MLP neurons of a small language model. Each row is named by its layer, matrix (gate and up: input weights) and neuron, and shows model dimensions 384-575. Each number is 128 + 24 x the weight over its row's rms, rounded and kept within 0 to 255. Numbers have three digits each. A neuron's up and down rows have the sign that makes its largest values positive.
A block is one neuron, or neurons of one layer that tend to fire together. After each block is what it responds to, as a language model described it from the Wikipedia text at the highest values.

L5.gate99:123095136116123134090119123168112174101102104112107137111086157134154149140131128125169113147166086126108130167136121119153126097078125133110169136137109080157118108137111131153177148138167122127118108154044149157145125104166083121111145158114073103078167150127129164083122110153156115139128120134157113121125157148136129125152139132137162160135091154106150108070130165142153092114190159145118116138114111115149110123191166100102154142144141178140186122115153208178161105103144138150156144134125165079124139120156105127085105153097151135124118148152140145095104091134089130098
L5.up99:116108150125149119138128112163121102123117143131126122155089130104157085159107137123168088135134128093168148148161160181138142072144143179171107110101118149137119107133113155142106095130130137141133142107091148143105138137142129154124155140113153144113143154126142148129097151137104092074104145119153090065169131125140160130139164147148122126151119136120118134125104073138126100130137080102146145162135112108139143127128104081111162162169101097150145127145117157161120056124155101119074100132117090099113129109120108105134123099127139153166084145132151091126158122152105152082
L5.gate498:128083112091150144128162147130110177177141113135141105108112118144134151140085118123129141131116114126123161116147092124108099132178136126145143176130118099104113153139123067151122108160121149108092127127127097121123126115108139105131127129147165178129112160143147138123078134090160127106152103085098139107127170130130080137114112144119142106096147083090164113149118070160136143165152123099129167147140158076148162128112160128106123140171081109132119120146139113068105134149132092131103182105138097126106057135150144123113167133137142134123115124140125123127143137150116104148
L5.up498:114094114160159126089150145127154121128113133107111134155124115124146111135151152105141144133109128163117150116129170127164134145093182162129160135106081128160134165141122111152119154148117083156090098136119134134071129132100106138178141114084116124143117118140136152140136107111125140114156149128188129146175133151088154083138168116110129138123125124141129169142124101106125135121083171152107128145136108114117110173147120132135123140136105151125131131146116147150147099113122133114141145176081109074169169111108139099099121077117106117113121104164136082101094149149148149112
L5.gate762:100074136124153101119129104107089138143072080106100192141145081113166142122153145141126169109122159139149122138127126144167093105150123087119129135158090130129100138130060141137127131166142123079117120122155126132155109141141140102098169122085126133100137121151125096098061158159136102170128139095142124151128108091135121147116135111142177104129107102137090102108182163155116105107151117077136123135083154123137135115053089174106100115144162123130171100134165140098151140148115187086114134077144123109155143093149149145101075131138163154142157097102136129161115151118175164149
L5.up762:150142082127157152089168136184124111133116143125116124138149086124109126111158089129121120106101139117136134146111128156146113146095107139111133121112137122158106142117111111109140094137155131154109132111096159096122108137097081154135147130151131078110120096108132120151120121104155144130140147140106101117107104119114131182125176128157119126162152089146110103141137119130149114129153114122119098110144123081165083137099139113146107131156128177126156154115160166104088171114164116082095104141083111106108128134133100145107106140151097127117113122166145111159120109175157116165
L5.gate1037:157109118059117129106122152136108149140124082129131141102120094138114124166094094140112116143125134139132118130117099148173137126113138119127161108145108144117110159118133124091128158155116096113128124121112149144107089092174116149156123158148117135120111130093115121123102124102125073112152129137166154096131137135132141146136113124101165100149163129099121095116143142151109093135137108131137108161113132109156082137134117118085143127137176119130134144093148110110124122126167124102107162135142126118122090095130111143133132125122148124127107172162153119097156151116091179113
L5.up1037:161121135158122129134178116202117108148110126095120111128097127092146125100148136118160108099113190129116134105103133149116143156120153174115122094134090127143108132162133114132182082139167112144114128122093130106186129169097136158119142108124135132127133142099130117142129097119132097102125097156117056113105165118116162123152116166092082119103148105158085130104129165113111127116106172113159156109090090114110119122163148133123162139116098166121162128138152115138140083154145108100121153096095100120103126145142126177108142127131118117129153156118104098120101111129144141094
L5.gate1167:118147159101095132149132156166109089137160117099155133138115139137137119106107147162115145124115131100080137136124076130150104159123187132150189111151160151129121120114101145116110113103152140076119156120150111098139096104117145116131099137167126148126082170103124149103146127075103117118157144118111133121153135099148160118126113106092160129097075153131145099083117128163097130116109164158145080127111056136167151128144135163137109122099135152123169116097119152144144112103151100153127140125120097103116137106101155118149127105078122163106087163161155119094146146121132138146
L5.up1167:103121118163126143105130108085170130133084092120091130143104187101160095150166134118070154158133144163135136143130134138132098132127124139155135122132125126131118181161126129138133102184082115107142161161170183163157105175122115103130176121093200144129098095136165119116135121141137089103079169139115100117139171118145130118148114101131123127135134145146175153141112160135098072119160108139150109093139158115098142106118132116150128131130137132130131132154142106090129128153098099118161127093092112131118087148166164143131131119156123171076163147117105149150101127155212157105
L5.gate1797:110151136128107141148140121141111096156080135155074130132166099091097129134096077118132149125107136153151099126156076133143183103104162082093080160116111142085137167111125164155130160108131117125132119125120177127104131158136125133148127109115127155105113140161122107134135137108136126145130150088115149113134103131112141139119109113087149141131145155137175122103163130162097097141159099128190130122121162135100135138097121096127122129158169142123154132092116149109102155175172125155128144099155103121082124111102152167116128095163104096110130141074139110112101151124127161105
L5.up1797:106155136154121075114125144100095107146137109119152145162141136143114130106115119117142103135133105088118148116121153092115138116100129144124127159118111109117164108114121159162119147132123145083125161122133147130137114113123138137140142098114110148185124096132122122140167111119096141131126124154146126119141144117119116146154131135158098140130112120086149078088131122137157146103106153137143173132138121105097084114155156094147117136133167123106115146116134107089118192123114138153104158132157126154081145138133134183142054132106141080125103141129132099116094135139114134129
L5.gate1805:167133125121157084094122120155173143108097097114093157128112127139136117106159136138109164158141162107145115122112112167129129163066127147124127151140114148155139111125138107164115136160122123126106142124128135111126092147112123133130151137129130109114144121144134083084098133065127082092120155140116082109166149112131174121143113118088156145101145153101166080097105087165137116114149137128153138142105130079149107132136144129096135124082127111172145153116152125100082119139112122131123159119166165090121091100145072094152128144130150099154124140158125116157120133100121171114
L5.up1805:110127133139111145117132099161150068178162100136160108147158121115134065131105111121133092107101129153087184117155138134112101104135112138081116142113112095145133146145122158109107089074152147109168102105111150128135134122160153145110151109101115154155114134152126166132144109148135104078127153157139075112076116117156121152101152148143150123142130086120182146141143120153089090104135090129134120108103150129132144112111152117099102128150170143132131146139156124132166119161146081095148137138149089186122121134156130142104108107086120162116153137170130117137105125125111125147
L5.gate2026:135120140123130147103126133123112125118139131172142171120110114093126113098091093146113117137079164115126131147137103116139131090122103172148112128125113163143126152152127143140109126125138138152142143126140131107155145088074129148105135140132183108178101126058112157115064169145147085086159152117091105149106120127169155147148134134151103148147129140135119110119125139178098135148146127127109168132149166124129142120149154129106121098149154127148145130125163126115104115094125109173142122120140149110095132130147107123145120124101110135176166137127155098088119128149143170136
L5.up2026:117126143115134095112129111196161088119124090170101130103135123150117129084170110152155139122091127146086131159112139084102132135146113117147119153121162145112136122113157147113121160111149134121133158095103102100127114127110148151147124135124105128130117123137162098135109116087147092143132130143134150124072144166111129105175099090117114137124157133096145088138137150102115099168157115105128172146114167089138077156139096138107110151141073132147145124087190113112148106141138133098139114103104158095110149100147146132157163094154120139150143141124106109127135134112156133143
Attending school or institution. Verbs and prepositions linking a person to a school or organization in biographies, e.g. attended, studied economics at, educated at, joined, left.

L6.gate1366:092108067090128149089125146139140133144116116111088150148129115116128074182149101115075093138112179139156115143121163162110145108084134119145130147167095159123087148125119099116129108105136110120169114109131163070107107140119117127136128134156086117125128115163149079093133096132128100178102137116125129123132189155150132142168120090097133124138146125110113151103169114135123098136141139150125150122110143116156138147160078152100104146113165130144135150120174158134089102089146120138113159128134130094132139116110181149110146094152136141129153128186131137139135095167102178148
L6.up1366:131101108116170115136133100145152103144095154126121148147088162115157119115139137162136131136144104123138119124118153162168146123075175123123083159097085135116137154135073135165098128156121093095165103123141151152159121123112131139096158102136122105098099119114131126129149081101182061156138157123127154124137123106106164116090143160134126101134134106119105120135153160129142097123096109151105104121127148113122107135149116123103100125138134109152106146122141131144131113116111102153138103139134105141143089151146157163125104119154094151156158127121163093115105141135084135141
Academic degree and field. Tokens naming or following a degree or subject of study in biography education sections, such as Arts in Master of Arts, BSc, economics.

L6.gate153:151096134107092109112163098112121112154131117135136094115162104155121125127144100135079133117121139143179161152104125160131106140101122171148102128112081147178119110169106121123112071129118130127127127175165117142094122125108143103126162128140158165113118134147118126091100099156140129122093143132116126163119142137109142113120122075128148120125166113180139166126130125159146101157122152104116145121145108101107133132079119115156118111149116102161128142145113167153132090173181136101135126134117134128134089110094159145151137137106125109116155159115142152145133130119113103119
L6.up153:151144126107108143111149125147115138156079152203119141139125131189165153169110138105129113140126183142131147110123168135171128154133132109170149175134111133155136136156129126128138106116141112116162138137153120130109132105130148130107165076133107169123105121141151155092093150127125138104091151115096161191148162137131123118134074122119148116113139144167135104137117139111126094138131167089138139112146107118120144143132165124132116101155139107109094142148117102113126098209109139172145117128122147157101172106127154142111134172125137121115146145112086136112152129126114124086
Fronted time-phrase endings. Final token of a sentence-opening time or framing adverbial, usually a year after In, e.g. In 1871, The next year, on one hand.

L5.gate50:126121136141154137084129099121167134116146112167135122148117158137144121129142156127095085117145163118121123128114099122118120147134136208086109136167129163104159143144138124122139101143131122116127138131129136125148115121074117137078137118131124132121128106099159133114148111141170155142161108138125134127157164086128151082148158093156139115066159106144149175119150094160110101164126146125163126162105076151082124158130149162122149129108115126166112112121100096104160144109140166144167163092090139161136115138100176120124161135119091095117123129119143152109147137131135096093
L5.up50:134167145155154107081146116140131141165153141144093132147110118163140112125164121122131120150140106134111143164102112117153119164129121125178158148103135101135121122088162121152140147147166155141049134123162145122117128142099098106134151142145120176117154126136140124141114107110119170142087122114144113166104154147096091159077140122145154136135131082163144115141097147156141148105129166102145174113144142125135092097139120141115116113126117129144135189129084154131116113153164093109111116113120114123103096147204169162095165145114129141175150137132134153134106158120155116123
L5.gate219:147126130167150125105132090147131128126117126120162089123185133171120139123130122115120157133135117144104135199129104157177109119109140159160156125120083151159162156115141114161095115066147172143144126116131127136134119103122143146111122119125144140139166126134126154072155153129134095149083116117119135121106114081070117148124106066152161093122120150138132150106111083176172070094137099102095122100105123100125151149079109118073120138106159096130125126131098096149163124111154113127135161192118129153085132111149140149116133125111083146113132137128169156136139139125112088144
L5.up219:124162113126138127125084102177116131135146071106124099183107106084162129101169096128123099154092146137116134086117126143154104098164134130123095121118126171145114136150114151125102105155133160133151125116134167144152142159124083111142160118141080107124120132118148094098119139112110163136136114147132135127133131080137089112161154114135090143089117142160147160094126135130121161142120089121121149111159118163133128137108090116125175107101136134149159110119109092114148149099152120122149137097125187148130111130148113104136137141143120106098201093083128134178106141081110149155
L5.gate833:111129131138134122117125145142147095120083138099061137149080139139110108155143101124101166138128128147113109158149089141158116087129137139103128140086104144134152161111074109127121093157160124105150180148146135115157106110121166161131161116117109145136109130119140106119147126182138144114099149110157129098132152155108131127165160088133142149115120162122117144087137114135136115135123144114097113130104119112130104122163091145084115121131107114112127111132134153148106121162138149173100155113136122140140136110144137119108136106169124132098122106114157115156162134144128102142
L5.up833:089108150124195134114132154106144138164118134120103104124122147150150118128167098116093148108128134162165067118043107123170172111149098167129150135080132106133144136111135145151124139094142152156160143144116123129149143163136149092137116127103152164137149141131156130117118149115103154118149090075186114118125160131104089141097123110102148145100154109141119103161113122115153125123112104093159126146117122111086164167156173145142118132138093114120110109086138135081104149171095132122131130119097116097133126131131132116123175159116081131099138108107150158124119123081173110169
L5.gate1032:130121128106135130124135120175133098086127150151131108161090156110084079109173106152072140117120100123168075139098115155102097094130142133113125129104125108108165128134161159140122102133157153168127132169174136099135130096089143099106136124103136162137066162130144140151100107118149129116087157112130104094132095121121115122090139100145146137109144097172087110123125084144159084149096159093132159175113130145129127181119144169138155098094118127141125127106083108167108141133103139124151125124103113111138104154110123133110148159160138139093141148069159152126143124124089130114
L5.up1032:120116116125144166132185115158124095114120124094115139163107129132112117077139157147134099082097107113147123142100114113128114090082122154104102144150153122147123146156124165183125111147146125123141130145121099131136130120088089155120117091106131142141110167091115160124115135132123127166137120143168136099167113171130109114129099095169132113145120107130140099169135105125152114099129147124122129104123097139127134153177155108125113133130106103134160157148113181104133066110142121129143161117134117109150108177135150115106171144113100136130133136106121100087089117121136098106
L5.gate1171:127115131096156091134158073163104109130132113139124142137130106163120145142161094137122129091111130162137150146141091139161094113147099125162141103133117133140122131142116138140121110119154147131099121130147145139120107103082080079129130083105139162101125132175140133143097132137158157155104097102127113132136134135126139094163135102138186110112120121141127182153103123203148147109109162115129158148106120135123147124147115133087170139145089155135124116156107143139110144128137125141137104116081148133111123139117148115112148151132098112085123140072123156140071161104145143104
L5.up1171:145105133122103118148134104219139085097088139110117094148080142119099132102184133110111146113088156113109129090115142137125092153112115129120111134166156134128121157122087172165109126150145127128128135134139114134129125108109134125128087184113174140154115158124130132147143153129107177149113128134071127108129137120105109110110122103089129140106116079124120173137159092112156187143125142114156135147110063129115168168167175118104152125131079148110135122143094137113183155121099120142171142131130113141111128140174124077097107119161108143135155123125128142105094144099123125133
L5.gate1557:170155159098128130092141112124134118133130125124097120136116062109110152185120100097131118106102151139125134139149122150156114188153106156151159177117136162120126166111120120149154188126115142121138143105139143090096110137135136133102121126128138160082126147130140129118099147157121126117135100154144131141115127167097136118158118136158131159129123121156098145146163110171161133130149100090112149107116174103109134117129137124161136134187138141120140121150129191115159137134121133172186136158150107128126164136101148164097111105167185132123112139089103147138097123115078113104
L5.up1557:128126084106118155127123142111111134119128152118147135108128133121174140152153164110118168109140071121128125094152123115122097106098103092103153117100161116122158136180144114109128117107131138155113125108101137162116159111107112110130132128149146161144104183112132134125121140098124156145157099085127109121123126138131064140115098146142128154135138120162108150127135100128131109180137123126126137151133101123138118130173102108136154109130130194136084123140111084165168145124114129125137133116114099115143128130119141100107147156095095113131145115083164138158135132093140164097
L5.gate1904:131122121131136134088131114126076079125129139110091114113126158140133111097175111100090123157122144131182091164099122125141101134101150154134112129082153148149133124159123137191093128148169141163105139131173106140137129133053092143107099144134129154148146124108151130157123086143119128143134125100111166098143135136094052117128073111177126127105110083113136143172149113130136131178150157097111112121136100113110169120135166108111095141149061119109130144172118147139120156087140136098131151108111128103100124170115103112104151111133124124110139141124129169094119137139126123118
L5.up1904:190142113138100114119090154144142084141120134146158139102120152100140115147133129165116100120129164102159110124164125103131110174126123179136106145100134115114121123099130128136117078156122129146106140153105129156158117132146129153136087151168142130159167134088126116140124138156141146119138132160115118108100153123079109145126121123136132143124107105076110118123093117129136123123137085117112056158138112085127130144122174092132123149092114163099140131126098111143108113095128132113107116138148086132123128119141104082118104098141074152104131157131144139109156129084138108133
L5.gate2065:157103101118097092105124101151136112158117135126123102121116141133168129079142077093127145139127149150121121128143134095125131139110123177148125174134071130146143158109149111120146135137152163166121177181169182169136154109125095107163153070134133131149131137102103119130132155138137111132098084077121117139099138178121069128139099118124078140073109110116103135121068128169127103138150157118133062139139136105126112143151149144128115108095123129103151114110119136162128124108163133060170144100103113138142134140109106136076153139146115146126109141121150117128142125103145140095
L5.up2065:149155131109131109124100125125182101163093137154145166147112107148163091127180120136109125122119129129122145141153126132105148154173120181174131107143151096128111139112106166135104134126093144160144143166176171161149151113147072127112145092143126174102128145065140165123144151140124139131093088098112129144092094105096071121133094143166135120103111130175086149084141121122127155106105120109122133125110142146130133176163140122161137131134083123109151091133090107132143141124108132136106182096126109121124124160093114179155127111103124136097152132105100151153107127123141121102
Sentence-opening adverbial end. Last token of an introductory phrase or connective at the start of a sentence, just before the comma or main clause, e.g. As a result, However, In 2019.

L4.gate99:123107095156126144144142117130083107116118124161134138099063161127131163128125088135139163144091136087117102110117105114177106124165095127093143159092133130136123125129107127108086135168165178155137140096093144116149123132107126145146146055100143125138097126120170131157132180135125156115096143105135134143114154113128094149141131130091149147125163065158143145139105113159088147139107146107134109099172105095105115158138156141123109115099106087127121107113115121123133146144119102134135111065150169173103079101132176114132146134134143107117147155118134135159114140101131109139
L4.up99:134108152085170124176149129093173100174113113107166141145134085154141159132122127114108126092137191133158107145089132118076171119139119124182162144146167148164128141114149104113080118143104127128160151110168156149119120135136139127088130119142126119102137164127148109127133101124118157122131166100164137166137119128115153107089113099091151128173101137166112130138164137149152179105140152083117191117142107126148111148097124100118098118101094094139138086113115165135124142147141136137186153107132175080098117122107097100159151179154130173119153108141133114150095109099133154144
L4.gate229:135121134132142120134179097180138103152090118112157167123173123157094141118131101106145135144087131126127138125110125128153124110142120111106142132112125135129105124129094132156144160154167152133136164124128187081187090140117148096146128101085142167107159115137147114119146148147138133131098093076148151132083151110126097089151117098123113161078131090155136138135142093136144095112133149150117136149137158099160135162122130119171095134126120123188138106140117167135143164125145127138120098095116133146151126117123139108104093131109105136116137172109122135134101144135177131092
L4.up229:147095098114137120096133119125119172149135102133106187119147154122101115155107112183152130160129114133144124120117150121107100155084128118164114119111117130136076102147117157135136141137167148143133167089113107122108095123128117133166140123128103142136178090091122113166150097101138109136117120135135131164110130093132140098162119139083161126127108135151073072139171123107135122091166091150139080127130137105135082120107089135080125132146129100131149145124124141123133055148096090155087159122146155170114119122165117139113111130105149166156109123148126093158143131118131163145
L4.gate266:105140126103121092116138122104155109121083116115110135173127150139107196157174124124100140125132146165135120099089100140091134121084058121192108119122101135108108137123106164143154150171129145141144142168161172148094103096150094119136154095095119161124097108119167125151108127101127139134082122147162123144128168116097107076152173060101128120170145173107169139104141072166130095124171143057141146116110099144148153126082102111123141110119126095116145146136149156128097136131137111135139148101112141126145134108106111122108139154134126118101154141116075156135139110147101118122
L4.up266:122162141117166115077135097172121086136096131101154140098123120128118104133122080130140170118102117105134083128147151083119150175167160112104129157127110142143107158138158104116131106129145130168119121108122141111159149105147154108104095091142143121143153156137112121114100105109134101141113111068182090139145173115124155123143165171118111140135119077145123106167132101118149101130162151136156125108169131108139154153138098138120171109096135135103085139123117123112113095079190118138167133129170133133128135139147114149112188094109167140111082140148102083143094086165145102123
L4.gate881:146152102129113105091100108139120127103110130182139136097174134136083122103136120142128128116123127094158091157116122147134119108124146139102162111081115115121102118151089132120125139130163099166138149130132112156170132134092136151092114116160119133165139126151163154135103091162155125113137164136146125106114129095117197114102148138144146105198162105100121133086127059159153102117133145100160146156152114131186142108110149163138189119079143126130104141119139072110180120122140112116159107149106100122142122163094145124163159138102133113069112071137136122124111115109158139194
L4.up881:132099128134126119136122127133162152142139119126139088107118122137131112151129150110144157146152094111102128108124125122124142134148128129118069155136131132112090128158124151137101126081089147134126161136121141129121114083148114176130136137111127129135088129145119118164181133116169107145118147149168133131160160139159119089145136162109110121073162144138128088162127104171122116089125153147110104117133110129126140145133110165121123106135140165181102193130142077127143110141166115121132111151144102118153122123139094126141149122108098106118148152152074098101161100137145137107
L4.gate1564:119148096146122147133134137110108106190071131135132128182145150143129097183154119105105105109117129139149126110137104128133096174134118170159168116141125125109142120096111128147125120155141133174140179164143171110183099131061117077097103102135154165165182120164135109114095168165168096137109142141135106098143158154096122113161127127117092098162110137124110123137127096140149139139134139076155102136141154068118118102158148121090105130120100111100136072094099130139125124087135158110141122158097167126118135136129126128136141127150119142088179133121141144161117140155114118103
L4.up1564:133114129154087114125111169161109121148122161174127119142129133117129099136129161162145158117139165147110148135095103132161104141142146139115156156122152116111131133073074126098068104146160126144165158147131137132148138112132094138104102113111093123128137078158111113129130108145148151141116150132131139107157135107084129171121121113136155081125099120114148130130145141094128125133136078140125115101090109120113084127119174111125131124146101125147145123129120153148105068157126131124140141143134143123093102117153135143162123098123159123120156172101117110120142110103179087149
L4.gate1784:135139178067181112126180117175186120120147131134143128102106135133103123123144124104119121151099159086154102128125135130132132105101137145104154152161154145159135111117088134110128150082151108111098109157136090136134126132101144102155119149107101144156126103151109139125118125128123132139101134125136113145135145132114123129127083084063132177140163149107118119157115092157077102155127092173134132115124113124116138111143121120127097164133135096168146156122123139145114139187168148128158128130168131136176115146170130104140144116106172136131094131111128133115108151118163109109
L4.up1784:156121148159097139140124089124127091113097146135155116112141131126175097162111101093150080142103110140116098178108154160175118133174075104155204102154149085142112128170135163100152128155139119118134093153137107131151161163109152133125109127132149156061140148130132156105136166131116100133119118110107125130085089059162141140109093087153115127064102133148115136123116098130133118146110134133122105132178119153115134115086092074110161146108129104127135096116094133136166102122154100132170121126108089108152143098119157135094152140104132155114144123137122165147116150136144161136
L4.gate1995:150101109101105108108157139101080129140127123113127157150176134146125115152166095098124135129117119145133154136118145166117099128131152164152147126151113166139139123109096131169149124098153139145105199133179125120133136114073116100120114109127110172120127102137173152117099148162130181150075153127116144125130148174127160155147119113104148104123131140127135114145117133163176124101125139120127162145152111139139124069112142096122136181118099155141126107120145138105162098133150157150152126132109103152132112143137144142121084123122099135143176159116142106174125152116152131091
L4.up1995:064098156096200119151139153122144125131119142097164148113135145105098161103139145127175143134120105141153150138095174162090191117163099132121123163139116141141102158159118124104126125124142147138124143145141138122134159133157140135162148097080155123141092100116116141133099120121107076130131121117110090155132088097148158104170106137085073171154110169169125155139152125126123056129097138113121175133135138145119098142122136165138103078134095134167137175086117125088160135134103132155134163106129130131157123127113097171125152163132130155161097103137125116147108144185113117070
L4.gate2083:162128107073160127125130077138167139146130108171110096127154127174138203124148111144114133126137170138123125128165100152137103136158135138143063140140147135102144141177120138123095119141147113127126122121154110125144160120151114143106138137101154139138095126119147141146118149138152126106129109114122152124096119136139163120164124125125134149164146148125128150102108103214158083149109083114141107168144154145132148131136106115132162151126128125131131141144092148129120104131126129085109149110128119126131111130099149093126098170128124134149130111155110096124109133074151169110
L4.up2083:120103126153119129116116150127117136155164180097156091162180146158114096149112142136139124146122095122168092122118168118142149111121147167068167129139116148148104101122130149081133140119143121110172159115121151132126111144100164131135101133147131122118142111128142156083132126141125107143123116123093090131132156146068141130110110114141139097116124124118158159148097120061151171154123104107117142107144120124142155086082135112104144136114118091150149135100124142133147133163155123113164118132093101106136148140119171176090159115135133158101127148166152108129119116184140127128
Year in dates. Year numbers closing a date or time phrase in narrative or history text, e.g. In 1887, On June 15, 1973, In late March 1914; sometimes month words or time adverbs.

L4.gate519:140082128125154117107166082157122113111106160164185117118117143157125118145148127120131093132134111116150109143089099123148167175134119076136145107107125126110099083150102136153145140144184130149145162107087117154081128094138124110151137150138108103132135111159124133083138135130146111107127135136164132124171151136087076127144153106146145115112127153172114103157154122147120094190148126107116107098104140114119125116118139112130184131100164116138156171098083139141132151150128108167053131165105097143115098126123139133099166135098143134124149160122121166126136168114101092139
L4.up519:065161128132139139174132147117172107139145142112095116144090122126136116180125135111108141127087114161111156167134150154137156103166172133133115123113138089125122135130131137173155132191144132156168121105147122147136168134139114128114151069136084130156091147082108092088126104117099123184129139136174167111120130148122106122138113137100128117163112148136154121133139116100125124136190139105106114127112127125124104140130095162171119116107149107138108078140129115146139165178168163125159108096063098149164150154144139106143158142167115111103131150149103162158136090153123101125
L4.gate628:144160155113108159099110149130118141124150113127122147145102099087110100151119107107134127098073111099146130174141122127085142151100155135147139112163146130134116123169140094158134150132143151110164142081156137156087146112154141125113125145153096101160105114136106145104125146084129144138150122129183111132161114135119143140131102136123147141116124181103149110108151154169076121132181103124133135111152116125129115100136120102123123102140157133157153165098137097135118056114087106121097114130127134114113112190142080121152135103138134119123099095128116158131103160167069129118
L4.up628:117144123104146096115111125116120115162097146127120130101113126142145146108149116167185180138154134106112159104139106145110103119161086142116156122141113142113116174118153148121134134150121120091119100135134142189098163140119130081132133132101134132152149130203105103150123159125129139125124135086164110171086139127102098147099131091135169179137117138135210101137145099132140106111127138140158154133093124124080127127120130110141124132101155149117146111143121069128118104153131101102140117086175143120138121172101112162093112115172052143153084127134151108139163118099143080111
L4.gate949:131146142130138125104148127138104135189115112154103159142103103147138157161137124141119108112106149168124115140106116157136154175125135163143080135084150135148138119111106122183138147175112147161136147123117172123129109136108122111113128120140119179141106132111160159128168103145139116100113089134118156102112114119111139080186093101113119098087173101130130131166163114132140118115144150117106120146138111087128101113123121113123090110130080124126154108103149120132148160153106163112139152127144160141104165159134133128135115132141148141078170138136082139109127159105127121090
L4.up949:062118146112121128151120144179131167163095168128129183097100160120113149132149104135153094141107101124092134159123147140118131143116161125128047162125117138161112121067146162142119087184122131143112128149166156110146105123113115167119121137095140136125110079112104143153150081124151120114135110089127147138109126120112124126147109143107144148107143123095121165099144166092109109103126093115140099145115087112136130150088178109132149136131140154136176145092143141104113120120133149078090145118144117138145113151152117113130104101135079125106137148151119090152117113127204130145
L4.gate1095:125101117128137125101123085200146099144137088092152131131136107145174117098113161124125112170084115106115150167134134116157110146132088116121140153118104143106114110101125134159162125153157128084099096125121091115127130130073192113131126123101130173116118143181146125119089148160133095165128133058122127097148159120138201126113077104142141108176176113127157118152099099175110118133127110140159153093078127095106142144156143129107134157108154128096158125108127195146094122109154141164147150145128122134105113085142150096156165130136131164088130175165118141135142159145152093129
L4.up1095:121120116088140090110143210134122164105119131099136110148139121125149142141101128079145109164123118130113140148126127134102163092133127132145143177097095132120111094099146116082177105168162096122108132166111156139144137117117111147160127131102140104159140094155141128143130115131131116149129158105121143183145131117134161130134092105106132070132153148128126097106158186135135133172110139134124155142146070142098103123122150108126143114137153129138120132103079140107140156132105112120077158123123122093120121083130099100144130173115142147123115174164096106078105113168125128154
L4.gate1354:113180140141162148110104123147118096175129103132086154151122171092100136128121146121138120189083144123137114162154123133103121132181080151127127097147103156157106129087088115154121114149141109122146128150155118132136118119125120134161116129102136097180090116107139097148145152151140125100133155106202151135136123101117133132179125106145127128118136118099184122126109123145154146136138148083155186147124152116090093120129103103130120124150159118154118154157144116108115087139112130151127155120114092111107081137120128154154158100132125136103142132146108115133137134173158137153
L4.up1354:134102134097168125109138122187129121152106132074127131127111138137119132145130148138191095124076140127134152198106086126113118102106162119123105148088154151104132147116134127168102128113113121149125170089077135078157143108157155129146146159125107123137106145123130173111087152108138164129100125148157122185140133124122116108125136134087133139129124131112145073107131133143169119123138142111087118134116096123135138124103142066145121082114112184141149089131142114110146140080093130151142128133110082142110160135092181139153149160135202159142163142131096071137134153138123149096
L4.gate1485:133152121108102118104092116153138137154078132112157158156122125136148107139131135118163159129100113182078094107139096126141090092129114137099112150111074104117126114088119126120105133176132093203144129095124128133119092189114127122139155129087125137124131156084140140103144135137133116131111083104137160101174150102113151135127135095108097158138094118109156152161128119144148087127119193140108126127142068134170110139141143092139176126126120130130145106159122108107099164153139111130081125120158147150138138113122136126097140149143157136071163123116108109144119125101098117145
L4.up1485:140118114133158069135177097154126086123120124122081128126116102182131173155084114137097122148081154153114105143143120148102138143147101135139093124101108133175141103144082110077121129170129121150132103106134125100118078114129106116135123115094125121118092163106128103100139146113134120134137107078164158140117165111129146131101143098111159151127104156137148147100117153105157122132134154124143152131118112099136126157124158097097108127139166119088115153126115133105094151132121134122094167106109130162106165119107156111109153151113128104141144153152119136129140119140145166137
L4.gate1974:110169124076195155074117124145113125167101150144083108141144150121092117080112118154137155210111115114157081102161088109156158125081112147100137107113099142109166180054127094134117136110140157089131133134156130123128102092135137137186155093119125139151152157104119134079132105154123127133124151193117146133129128117142149162120115142121097090102166124125140142151120113133090125128084126119114123119187174133069134078158123141153109099066126143156156119123117108132133161138166111110167161129081114107106094171150080116113136065153187137149103128125123114140136127135134119120
L4.up1974:129155177081130098079138116097105129132116121129150119089113131129155125114129124119154145116106149105155166164095169108149132109132154124163130116143159123182119160119144097132130108129177124114106105156112115132076117124098156136130143113105183157160130122089140111166110154154138153109134136121140133137131110073108142135159117135134068144121131106181100139102127127126099155082125105115114106106123132125109136089153125130126148094140095142124097178137100153124087138116133113109151177076087125130136140148178115124119173135150132136152122116146135170140131094158121150102
L4.gate2165:142181161133118128094123130157135139160144127160075166161133122097138153104098100157129134132069176165104140138119114211152121164142096106123162149119119131091117168144156098141134134138120151091136101128138135161120127132113117115138114120134147088160121106138109107142093102087163109159110097085125174120144164124095149141124129112103158119086167127142135115133121092150145138132101135141146158167132151097118083117176182122157111114083117137149141105126143160102125170119099111087147128117081112135101103159065126105170138124130158132079127149139173129130116117121103109179
L4.up2165:148137140111175100114126097138144061118087133100126157100110138097141120149149137126191117104149135095122154118110121101136126142167124180166117125130110122099130146123156175134126090128145112123127139091118115132138117105113186108102127153103139168161116116122121108140139138130127118095141114149122158187109160120096157132123119117129124141160151084151155139136103142129157101122118159158100091117170144137121148143168131076149156127108116178144130180144167125159128092148126123117141165122090163177130111119144073114106139122131076144113093095115088146118152143101120125104
Upbringing and schooling words. Words about someone's upbringing and education in biography sections, such as raised, grew up, school, attending, education, born, research.